Part of a small language model's weights.
Size: 23 layers, width 384, MLP 1344 tanh GELU, vocabulary 3549, 40.1M parameters.
Architecture: no biases in attention or MLP, untied embeddings.
Training: a variant of Muon for these matrices, 310M tokens, 13111 steps.
MLP neurons of a small language model. Each row is named by its layer, matrix (down: output weights) and neuron, and shows model dimensions 0-127. Each number is 50 + 10 x the weight over its row's rms, rounded and kept within 0 to 99.
A block is one neuron, or neurons of one layer that tend to fire together. After each block is what it responds to, as a language model described it from the Wikipedia text at the highest values.

L11.down485:47 61 56 52 47 61 41 36 62 43 65 39 50 52 57 50 64 51 32 54 35 44 54 45 64 39 38 50 51 31 44 44 40 50 44 39 47 52 51 76 50 47 31 57 49 40 59 58 42 47 41 61 56 59 61 62 43 51 53 61 48 43 26 58 43 48 46 45 47 43 53 55 75 44 84 52 38 44 37 42 46 55 46 34 50 56 46 28 56 45 65 49 50 55 40 48 59 55 43 85 44 54 47 62 66 66 46 63 55 52 52 56 61 55 48 65 44 44 36 49 43 60 32 41 50 50 47 49
Space before date numbers. The space token just before a day or year number in dates, e.g. after on, in, until, or a month name ("on 26 March", "September 1911", "In 1953"), plus some other numbers.

L7.down137:42 46 39 37 61 37 49 60 58 54 39 50 61 62 58 46 41 40 53 58 46 55 55 36 38 55 58 45 59 37 59 58 59 46 52 65 27 50 46 61 61 41 50 55 63 60 64 50 38 58 44 70 51 48 55 47 59 45 60 39 55 47 72 50 42 55 49 66 37 60 65 47 57 30 49 49 40 60 41 37 35 29 56 46 52 38 53 31 29 42 58 62 49 52 48 55 37 46 67 57 35 55 38 51 42 43 36 36 56 46 35 24 49 46 40 41 51 47 42 46 55 35 59 49 57 61 43 53
L7.down710:53 57 39 56 58 32 38 64 57 32 69 42 39 36 53 48 39 43 60 53 46 46 29 58 46 36 68 43 50 58 62 46 44 61 59 65 53 65 45 56 43 55 50 46 53 55 54 52 32 46 52 34 40 44 55 53 59 55 51 34 48 29 59 49 54 73 62 49 56 39 42 46 63 41 78 62 68 30 51 56 46 38 46 62 41 63 37 62 44 46 52 66 56 40 45 34 34 53 52 45 46 59 48 41 58 38 51 55 49 30 40 34 42 60 44 42 36 54 47 43 38 39 52 48 65 50 55 53
L7.down1064:64 53 39 37 46 39 56 46 44 50 58 58 52 58 53 44 35 54 50 40 54 45 41 49 50 45 49 56 43 51 53 54 45 50 48 56 60 40 40 64 24 62 43 43 52 59 61 49 57 50 42 52 48 52 47 77 49 58 51 73 58 54 49 61 42 32 35 45 57 41 66 66 43 57 57 58 56 36 49 42 60 46 57 55 54 45 39 52 57 60 54 48 29 41 48 50 82 41 50 75 27 55 50 35 38 68 49 56 57 38 73 51 58 50 58 56 44 38 50 46 68 44 44 57 48 61 43 51
L7.down1219:64 39 64 67 49 65 55 41 66 71 52 49 53 63 45 48 36 48 59 46 54 46 57 56 48 45 54 67 55 53 51 52 63 48 42 48 59 50 54 67 51 43 47 68 35 43 65 40 39 70 55 55 42 46 47 45 60 59 46 63 41 49 48 39 39 61 52 50 51 48 58 56 52 48 79 44 43 44 31 43 52 48 43 53 40 44 39 57 44 54 44 56 31 66 45 57 35 45 31 67 42 40 64 45 43 43 52 62 62 40 41 63 49 47 50 56 37 51 32 54 46 35 44 66 40 51 46 59
Life-date range separators. Dash between birth and death dates in biography openings, e.g. 1878 - October; also final year digits and mid-word pieces.

L7.down112:49 63 34 70 53 49 53 40 64 78 64 61 32 48 49 46 47 51 51 50 48 56 35 48 44 62 47 51 51 59 40 45 55 69 47 76 52 47 40 53 53 39 60 45 54 43 46 45 59 53 44 44 63 50 45 61 50 44 52 64 41 47 33 45 48 45 38 44 50 55 43 26 32 59 39 56 52 60 55 55 47 46 60 59 21 57 56 35 66 59 62 60 55 28 67 56 37 40 35 35 49 23 49 50 48 61 54 51 61 54 63 57 51 64 48 46 62 48 60 50 40 40 46 66 38 57 51 55
L7.down572:61 60 43 59 56 54 56 41 65 47 46 51 58 59 52 59 63 52 48 47 50 49 52 58 53 49 60 62 73 56 57 49 55 37 44 73 43 49 44 63 37 60 49 61 46 46 49 58 37 41 43 57 48 63 48 51 59 63 45 58 30 54 65 38 39 40 49 44 54 54 46 46 59 31 50 52 43 36 57 63 41 47 49 57 40 48 51 58 55 59 47 51 36 35 50 42 47 30 46 43 50 36 50 52 66 26 62 47 46 54 46 43 64 66 47 50 59 59 50 52 51 45 36 35 35 45 50 50
L7.down714:30 60 49 65 48 38 60 52 49 60 44 69 62 51 54 62 51 60 61 37 70 61 49 54 32 50 51 47 50 59 63 57 25 35 54 56 54 39 33 48 34 44 62 45 48 49 43 52 53 50 71 55 61 49 69 39 32 55 36 62 56 55 52 35 51 48 44 46 56 35 69 43 46 32 62 29 57 45 53 39 50 60 27 56 26 52 56 59 60 54 39 40 73 54 49 56 40 49 24 53 49 35 55 58 64 54 55 49 48 61 82 54 46 54 58 59 67 45 17 49 37 50 49 42 43 47 55 37
L7.down785:52 57 42 59 35 38 49 55 45 37 44 42 62 56 60 59 35 44 61 54 48 59 40 49 44 75 54 54 58 61 39 41 65 47 51 57 56 46 49 49 41 43 52 40 67 68 47 45 56 56 61 45 63 59 53 62 51 47 65 69 38 49 58 65 53 44 47 48 60 51 44 35 52 55 36 66 36 61 73 42 47 50 56 48 52 46 50 46 46 42 64 46 44 62 42 34 39 60 61 52 45 44 50 50 70 52 50 36 32 46 37 56 56 55 64 55 54 57 48 59 67 40 53 47 25 41 58 47
World/National/State in names. Opening words of multiword proper names and fixed phrases, chiefly World (World War, World Heritage), National (National Historic Landmark), State/state, Royal; also "200" in years and amounts.

L16.down109:72 64 46 28 62 43 63 60 41 54 50 58 41 62 48 44 40 46 49 53 48 60 44 48 71 43 51 49 55 42 50 50 44 67 40 36 64 51 52 40 52 39 58 48 48 48 57 54 52 53 60 54 51 32 46 72 54 58 39 54 40 40 51 59 60 54 62 61 58 40 55 49 43 42 47 45 47 51 49 40 59 53 39 48 37 59 58 57 45 34 44 64 51 31 46 49 67 40 44 64 56 34 51 23 42 43 54 44 49 47 47 39 50 52 52 39 38 50 60 42 58 48 50 46 39 70 42 52
L16.down111:37 33 57 73 51 59 35 67 59 48 43 54 45 41 46 45 68 46 69 42 73 50 56 54 48 61 46 52 58 52 50 58 66 49 52 61 46 53 65 48 56 45 47 66 52 37 31 56 55 50 48 60 49 53 45 39 45 56 50 24 51 56 51 41 62 44 60 57 53 77 38 58 63 54 51 53 57 57 34 50 33 48 67 31 29 42 58 51 44 58 48 37 56 46 40 49 76 51 49 57 43 42 38 40 51 53 75 39 50 40 76 44 41 51 60 53 34 50 42 54 60 38 55 45 56 40 62 46
L16.down207:54 51 41 68 56 49 42 43 55 42 50 56 49 64 58 41 49 55 57 38 53 51 59 49 39 33 69 65 76 56 47 48 54 42 53 43 52 39 41 56 55 40 50 61 45 65 59 61 66 54 48 58 51 74 62 46 49 48 38 61 40 57 40 49 58 59 42 48 29 47 45 34 56 66 53 79 46 63 57 36 58 47 70 63 65 42 51 53 46 33 52 58 36 45 43 56 47 55 39 51 42 42 30 41 41 56 60 59 62 54 61 67 71 54 42 30 51 45 53 39 50 27 67 49 61 35 54 52
L16.down468:48 33 50 52 41 56 54 51 23 56 65 46 35 54 36 61 45 50 54 63 41 62 52 67 57 40 52 39 48 28 44 38 47 49 41 44 70 47 57 38 48 39 65 71 47 38 55 59 56 50 43 58 58 62 47 57 54 49 60 49 63 33 51 55 51 67 47 49 55 59 44 55 51 54 59 24 68 34 54 62 47 50 47 70 42 39 45 50 52 44 64 62 58 64 58 19 56 44 45 31 33 45 47 52 45 47 60 22 51 44 61 54 43 58 35 44 51 55 56 42 43 62 39 62 71 45 58 53
L16.down512:57 34 43 51 61 56 31 50 50 35 48 54 53 66 37 57 45 37 52 35 44 41 57 47 50 36 55 51 53 54 52 40 50 57 53 53 45 55 50 77 35 60 19 59 65 53 51 53 42 39 61 41 51 59 46 54 51 52 45 49 43 57 62 56 37 46 44 33 45 59 59 57 50 38 65 41 56 51 31 55 33 53 32 40 51 42 38 53 65 49 63 52 45 53 58 58 49 60 50 76 64 39 42 56 48 50 55 43 34 40 67 49 46 58 52 36 66 39 34 42 48 42 54 64 44 55 50 50
L16.down577:46 52 37 45 70 56 60 44 39 58 52 45 43 58 45 63 52 54 39 36 59 54 51 38 27 72 61 57 57 58 43 47 51 55 61 67 33 57 48 41 64 34 26 54 67 70 60 53 60 51 46 39 65 57 52 35 54 69 64 69 41 65 57 51 62 39 50 54 28 41 62 63 57 33 54 49 59 52 58 52 52 52 40 53 83 46 40 43 31 61 59 60 32 53 62 57 60 56 52 59 49 43 50 29 43 37 53 36 39 59 50 47 52 53 36 50 41 54 49 56 46 43 60 54 51 67 42 69
L16.down630:53 59 63 47 62 50 75 50 37 31 48 44 50 43 49 55 49 56 77 63 72 45 33 45 32 38 51 53 28 44 58 70 42 41 65 43 42 34 46 16 46 53 34 38 38 43 44 33 59 35 48 42 42 49 50 47 65 46 48 55 50 66 46 58 54 49 48 55 43 55 57 36 52 70 54 51 44 51 35 57 41 58 61 29 35 43 50 49 52 48 43 65 49 47 38 44 51 49 35 76 51 69 57 53 57 52 52 50 41 69 32 37 52 33 50 57 49 45 56 50 40 48 67 54 38 60 71 56
L16.down644:61 39 65 53 58 49 57 45 56 59 50 69 31 65 63 51 57 55 50 45 54 48 43 43 61 51 32 48 66 44 37 29 52 64 58 43 51 62 44 49 37 54 62 34 31 58 54 37 41 40 43 34 50 42 70 49 64 41 42 53 51 58 64 60 42 33 68 45 42 59 46 50 45 41 67 57 58 36 45 52 42 44 56 62 42 62 55 62 49 65 42 44 52 61 55 55 49 50 43 38 35 39 41 49 50 45 47 48 43 61 61 59 42 46 31 53 51 60 56 43 35 43 60 40 59 31 53 42
L16.down714:54 30 24 47 52 46 71 42 54 45 34 57 40 50 60 73 54 38 50 51 59 73 44 47 62 50 40 52 43 45 49 56 54 42 54 71 48 54 45 50 42 56 45 42 39 36 48 61 59 53 46 38 42 68 52 48 59 55 33 44 48 39 55 53 37 54 37 51 47 49 60 52 65 44 45 57 73 72 46 53 57 44 43 57 48 51 34 36 72 70 33 38 30 44 47 51 65 55 44 51 61 55 71 48 60 48 51 63 46 39 60 52 42 60 56 54 28 36 44 39 50 65 47 48 60 49 56 56
L16.down788:50 56 37 59 57 38 48 49 58 53 40 41 42 55 66 47 42 52 41 55 49 43 37 39 46 52 39 41 53 49 51 57 56 54 52 31 51 62 55 27 55 42 55 48 26 73 62 54 32 51 66 51 59 60 53 52 50 43 49 59 62 54 42 41 52 43 56 49 40 63 61 45 43 60 46 48 70 36 62 37 29 53 62 65 51 50 48 75 34 52 64 56 34 52 46 63 76 49 44 69 09 53 49 32 59 37 67 43 53 44 38 60 56 44 44 53 40 47 62 48 44 42 56 61 54 40 33 57
L16.down885:60 57 47 58 44 41 70 31 35 41 54 59 49 46 44 46 70 49 51 63 58 52 60 67 44 56 40 81 54 57 60 70 60 39 51 48 52 45 41 27 42 51 56 63 31 51 34 48 51 47 56 46 41 46 45 45 48 47 42 28 31 53 71 54 48 51 61 43 44 67 48 59 38 42 60 50 41 43 56 53 37 50 40 44 33 52 59 65 62 65 61 48 57 58 50 45 49 40 53 58 40 58 55 42 64 53 40 39 64 37 43 58 51 39 35 43 59 39 58 51 36 61 38 50 35 46 50 57
L16.down984:55 49 45 43 31 45 62 46 49 42 41 51 63 60 67 69 44 46 46 40 48 50 51 52 47 38 32 47 54 51 52 41 64 76 48 58 43 46 58 40 33 34 55 52 35 52 50 53 40 45 53 57 37 42 48 35 54 56 59 36 36 48 35 45 44 52 56 45 69 78 60 55 45 51 73 47 49 36 38 62 34 36 43 52 58 35 56 57 58 45 47 49 48 45 62 75 41 51 50 54 44 58 54 45 44 50 55 44 60 47 40 61 46 53 55 62 49 55 54 53 48 31 30 50 56 64 43 38
L16.down1098:43 55 53 59 41 59 46 58 56 49 46 43 43 58 37 50 54 51 49 50 48 54 48 49 55 49 49 54 66 34 52 42 58 42 56 41 58 59 64 49 47 43 63 59 59 51 44 57 59 55 39 57 55 54 44 49 20 54 48 49 37 59 55 45 42 63 48 44 45 46 64 54 46 52 53 44 48 43 43 59 51 38 44 56 72 37 49 11 44 47 59 60 41 53 52 39 41 52 50 60 51 56 63 42 43 60 63 21 43 65 28 42 44 58 59 50 46 54 69 59 51 52 54 48 70 56 54 38
L16.down1164:42 55 50 46 61 53 43 50 52 58 43 37 59 35 42 60 43 48 54 41 58 46 48 47 70 78 60 35 41 47 59 33 59 67 55 56 60 60 62 57 53 49 55 47 51 36 43 48 51 41 58 35 55 54 46 65 62 40 55 62 58 48 56 50 37 56 67 57 47 45 44 42 43 50 61 52 58 60 47 52 56 69 52 48 53 51 57 45 27 42 51 64 49 48 48 55 50 35 78 58 62 56 45 55 64 20 49 37 51 41 50 49 40 37 60 64 46 59 60 64 47 34 51 57 37 52 39 40
L16.down1195:53 51 44 53 42 49 47 54 52 52 43 60 46 71 57 82 56 64 48 55 54 37 41 42 54 43 41 53 50 70 50 53 59 50 59 80 30 54 56 55 43 60 52 60 30 46 46 47 46 32 46 55 51 42 54 42 42 56 33 38 61 47 42 44 49 58 45 67 77 38 47 37 67 58 42 34 44 45 42 37 47 56 40 50 59 57 41 38 40 58 63 50 50 52 58 43 48 46 56 59 43 35 46 23 51 43 48 47 51 48 39 43 52 54 54 44 47 57 49 61 49 34 43 55 52 73 51 44
L16.down1317:42 43 47 44 34 43 56 62 47 47 53 45 43 67 40 28 64 32 41 63 44 60 52 28 66 56 57 59 46 20 46 34 38 56 54 52 47 56 48 54 67 50 60 57 54 32 48 50 76 70 49 32 46 75 52 50 46 52 53 60 45 43 53 44 44 47 56 48 47 72 51 39 76 43 33 53 52 37 47 50 76 56 63 53 40 52 39 54 59 53 24 44 47 34 46 46 33 46 48 49 43 57 42 48 77 42 61 69 39 53 59 60 58 54 45 55 35 37 52 52 55 58 53 54 67 63 52 61
Period and era names. Tokens that begin or complete a historical time period after "the"/"during", such as Ottoman era, Bronze Age, the 1980s, the 20th century, early 1900s.

L11.down38:39 63 52 60 37 44 49 53 44 50 65 82 52 46 40 41 60 59 49 59 52 49 50 57 53 52 44 53 50 55 54 43 45 56 51 47 40 47 54 45 62 52 53 58 69 41 71 42 50 62 63 45 46 45 44 42 47 24 49 53 56 44 75 57 47 59 45 55 48 50 44 56 57 39 39 65 56 42 34 45 52 59 51 41 47 62 44 55 50 43 39 62 63 64 34 56 67 58 38 49 46 59 30 56 64 43 51 41 25 56 52 50 54 63 49 50 40 67 56 50 62 54 46 38 60 46 53 57
Word-final subword completions. Final subword pieces that complete a split name or word, often places or teams, such as Kyrgy-z-stan, Bulg-arian, Timb-ers, and possessive 's.

L16.down26:37 39 60 44 48 38 63 44 27 51 57 43 48 60 39 46 50 44 53 54 60 48 40 59 54 54 56 48 58 52 51 54 59 60 62 51 42 41 67 56 55 39 53 49 44 43 50 54 75 44 60 65 50 58 67 37 38 72 46 50 48 39 56 62 54 66 46 33 48 46 48 63 49 43 59 53 37 57 52 40 65 39 43 49 45 52 46 37 54 52 53 55 53 57 57 59 57 58 51 83 51 57 34 46 54 51 47 61 53 75 40 41 47 30 57 35 37 61 41 41 67 71 47 56 53 61 52 57
L16.down337:39 47 44 45 45 50 53 47 40 72 42 41 54 71 54 53 46 66 40 55 58 57 51 57 51 42 51 36 44 54 70 51 52 45 39 53 49 44 50 51 40 53 59 46 46 54 62 57 55 56 53 50 55 48 51 52 44 56 60 49 54 40 45 57 66 64 61 41 40 64 58 28 30 47 44 48 50 67 58 52 49 60 52 58 59 38 43 40 51 61 48 50 51 56 29 57 82 58 15 76 54 45 53 40 74 50 62 39 54 63 32 44 53 48 59 53 53 31 40 50 42 47 57 48 45 57 51 51
L16.down373:32 37 39 52 52 35 61 58 43 43 57 62 53 50 38 55 39 52 54 57 37 58 51 51 57 44 71 45 59 50 55 40 48 39 41 32 48 50 35 44 63 23 62 55 53 36 46 63 46 43 43 49 74 47 55 30 48 51 63 61 61 53 60 62 67 50 56 44 58 45 81 65 42 61 65 55 58 72 29 53 46 44 52 48 56 35 62 48 66 35 51 38 73 43 55 70 74 57 47 56 68 57 48 51 55 36 48 50 58 55 44 50 52 47 49 48 39 65 49 44 37 43 50 57 65 41 22 45
L16.down447:54 53 47 33 55 46 43 50 45 53 60 47 35 49 62 39 63 47 34 66 27 40 44 48 58 48 58 61 59 47 59 54 54 43 49 45 42 63 51 48 40 57 35 58 47 54 49 55 53 58 60 66 43 56 61 63 48 54 58 81 50 39 24 60 63 28 51 45 58 43 57 52 60 49 44 36 38 60 43 45 48 48 43 57 46 48 43 65 54 50 43 36 35 42 53 58 40 46 53 63 59 57 52 46 57 56 53 59 62 51 61 36 58 28 53 46 43 53 28 49 53 46 46 39 46 37 56 31
L16.down532:52 47 48 51 64 47 51 40 48 49 60 41 32 41 54 33 56 37 65 57 72 47 48 32 53 52 57 50 47 30 41 64 50 39 36 49 66 64 32 48 59 60 54 51 32 29 32 55 53 55 41 55 45 54 69 47 53 46 54 71 46 40 39 49 50 52 44 41 60 48 44 35 69 52 49 44 34 39 54 41 39 43 44 55 56 51 51 72 60 59 47 31 45 41 48 49 31 45 54 44 38 44 47 46 48 57 43 51 47 48 48 34 60 55 45 59 54 50 44 48 48 59 55 52 63 68 66 47
L16.down627:39 51 64 58 70 37 53 57 47 39 61 38 55 54 49 64 56 47 49 53 43 67 46 49 35 42 50 57 45 50 67 75 51 71 62 50 47 49 46 59 47 47 49 42 59 44 49 56 44 52 41 51 36 46 61 33 53 36 34 54 50 33 41 55 57 52 49 49 49 66 60 49 64 52 41 46 49 33 46 37 43 62 70 46 34 57 44 60 38 40 45 41 38 46 38 54 39 51 75 60 47 43 59 54 52 53 48 37 50 62 57 47 66 39 45 56 39 42 47 53 44 58 45 50 44 40 63 58
L16.down675:21 47 55 40 42 42 70 47 35 48 60 59 57 52 64 38 52 44 36 55 57 52 55 67 55 50 59 69 47 39 67 50 57 45 53 38 54 54 53 48 45 38 48 50 44 25 41 62 51 72 50 63 70 64 55 43 61 71 48 50 47 47 51 55 48 48 38 41 46 40 45 52 43 51 59 34 33 44 52 49 69 42 38 40 47 52 50 61 50 46 52 49 32 54 51 42 72 49 51 71 48 35 38 44 42 47 45 35 33 48 54 40 54 42 41 56 56 59 34 56 54 46 56 43 48 60 52 52
L16.down919:43 43 34 60 51 48 47 53 48 37 38 43 50 67 46 51 51 22 53 40 46 59 54 55 41 61 45 57 47 42 49 30 42 53 57 48 47 39 47 52 31 46 49 53 43 53 56 49 47 52 41 41 59 50 57 54 51 60 50 49 55 63 49 45 55 63 43 73 41 44 64 52 52 52 59 54 46 41 42 34 64 50 55 42 49 56 38 53 38 47 55 43 65 56 52 52 62 47 42 99 57 38 59 38 49 58 68 50 52 60 45 43 55 37 67 59 34 46 58 28 52 60 60 66 50 59 54 60
L16.down934:61 47 49 68 58 62 49 48 42 56 41 51 34 53 67 49 37 34 37 48 47 47 64 50 58 46 44 48 48 57 41 54 43 56 56 45 45 53 48 63 52 56 57 47 52 37 54 56 45 48 46 32 60 55 36 45 49 49 22 35 36 63 38 50 35 47 36 46 50 45 25 43 42 60 56 43 60 42 59 47 54 48 46 48 60 46 52 66 58 40 61 46 42 49 56 34 22 44 51 68 43 37 49 44 50 58 50 73 42 52 37 70 60 51 40 44 56 56 53 46 42 52 49 52 31 51 56 52
L16.down935:52 34 48 42 29 58 56 51 49 59 45 51 48 49 56 40 63 47 60 62 48 50 52 50 66 66 60 42 36 44 60 58 45 51 49 54 62 33 61 43 49 41 52 54 41 54 61 64 56 58 31 47 50 50 50 56 36 60 59 57 50 43 51 72 59 65 48 51 33 52 46 31 46 32 65 41 48 55 57 59 52 61 39 48 62 60 42 31 72 53 51 51 57 52 49 50 54 52 39 84 46 47 38 63 65 51 37 72 55 59 53 21 34 39 49 70 61 56 40 56 49 38 45 51 38 53 63 44
L16.down942:64 43 55 48 55 31 48 24 49 54 66 46 67 58 43 51 52 59 40 47 44 54 39 55 48 53 63 46 52 35 43 45 51 52 67 41 34 58 35 53 57 44 43 51 33 41 39 51 56 57 40 58 57 50 50 42 49 51 35 50 56 39 64 43 42 55 50 67 49 50 45 54 49 55 60 41 57 47 58 41 38 32 39 50 53 52 35 50 53 36 62 50 67 44 62 61 68 56 60 89 46 46 46 23 46 41 65 47 42 54 42 50 70 37 28 38 44 28 53 40 42 56 51 45 48 56 65 36
L16.down1060:49 54 45 49 48 40 59 50 40 44 67 60 60 55 40 68 50 63 41 61 44 60 47 32 47 49 65 60 48 57 60 52 67 62 51 65 29 59 27 59 43 54 56 47 43 37 45 65 55 71 45 33 40 45 53 52 46 51 48 52 47 58 55 54 80 52 56 50 40 58 50 46 54 60 46 34 49 45 44 56 51 28 44 45 60 57 42 39 42 37 51 41 67 64 50 44 54 38 45 73 48 43 54 36 44 48 49 43 36 46 37 56 65 28 40 44 52 56 50 48 57 54 48 49 48 52 55 48
L16.down1069:29 43 42 46 46 46 67 55 51 36 50 50 51 75 35 52 69 50 55 50 56 50 52 59 59 66 64 51 56 54 43 56 50 44 57 60 40 50 42 55 36 51 40 51 48 52 35 60 38 54 48 47 52 56 59 49 52 52 35 53 54 57 55 52 61 44 38 59 41 47 59 51 49 52 46 60 63 48 46 43 45 46 39 64 31 46 40 54 69 32 59 49 49 51 48 53 91 56 59 95 44 46 47 54 61 47 54 70 53 61 50 53 44 46 37 66 37 60 43 44 56 53 61 50 64 39 47 48
L16.down1086:48 55 59 44 60 41 57 41 52 59 48 50 68 54 42 45 47 60 21 44 51 56 32 33 56 58 55 54 50 54 30 41 55 49 50 58 38 52 44 64 56 55 52 17 50 49 43 50 60 61 41 57 60 40 61 55 45 60 42 35 56 54 44 57 41 49 56 28 56 54 46 47 45 63 40 55 42 52 62 66 49 50 56 59 54 49 55 51 38 35 55 53 42 44 46 28 56 38 40 66 44 40 48 44 26 56 55 49 38 58 43 60 50 38 48 34 50 41 42 55 41 51 50 47 57 49 67 71
L16.down1230:52 61 35 29 59 47 44 55 53 38 55 51 55 45 60 43 53 55 32 39 35 61 58 45 65 52 44 51 38 55 58 56 53 52 38 45 47 41 53 29 55 56 51 48 38 49 62 49 63 46 72 60 52 54 43 52 43 59 56 38 34 45 58 67 48 51 81 41 59 47 52 34 55 45 43 60 54 46 50 22 62 52 31 34 56 54 39 53 54 58 51 39 47 39 35 41 38 53 56 57 40 65 58 50 37 48 49 56 40 49 52 49 48 47 48 53 54 47 62 62 33 42 61 60 47 42 58 29
L16.down1328:39 38 38 39 46 36 64 50 57 46 59 51 44 57 56 60 63 48 59 38 48 61 53 43 49 55 62 49 55 54 67 47 41 32 48 47 49 54 52 65 45 40 38 63 49 46 65 47 62 50 62 41 45 57 58 42 41 54 57 55 49 64 56 61 38 63 39 35 47 50 41 50 51 37 42 51 66 61 46 47 18 36 66 44 54 55 51 38 50 63 47 69 66 50 47 49 38 47 41 63 44 52 52 54 54 57 52 52 71 44 43 54 53 51 49 55 49 57 51 51 49 33 34 62 38 53 53 38
Repeated-name continuation tokens. Word pieces and digits partway through a name, title or date that already appeared earlier, e.g. Campo Grand(e), BCP-N-N, (Seale, 191)0, death dates.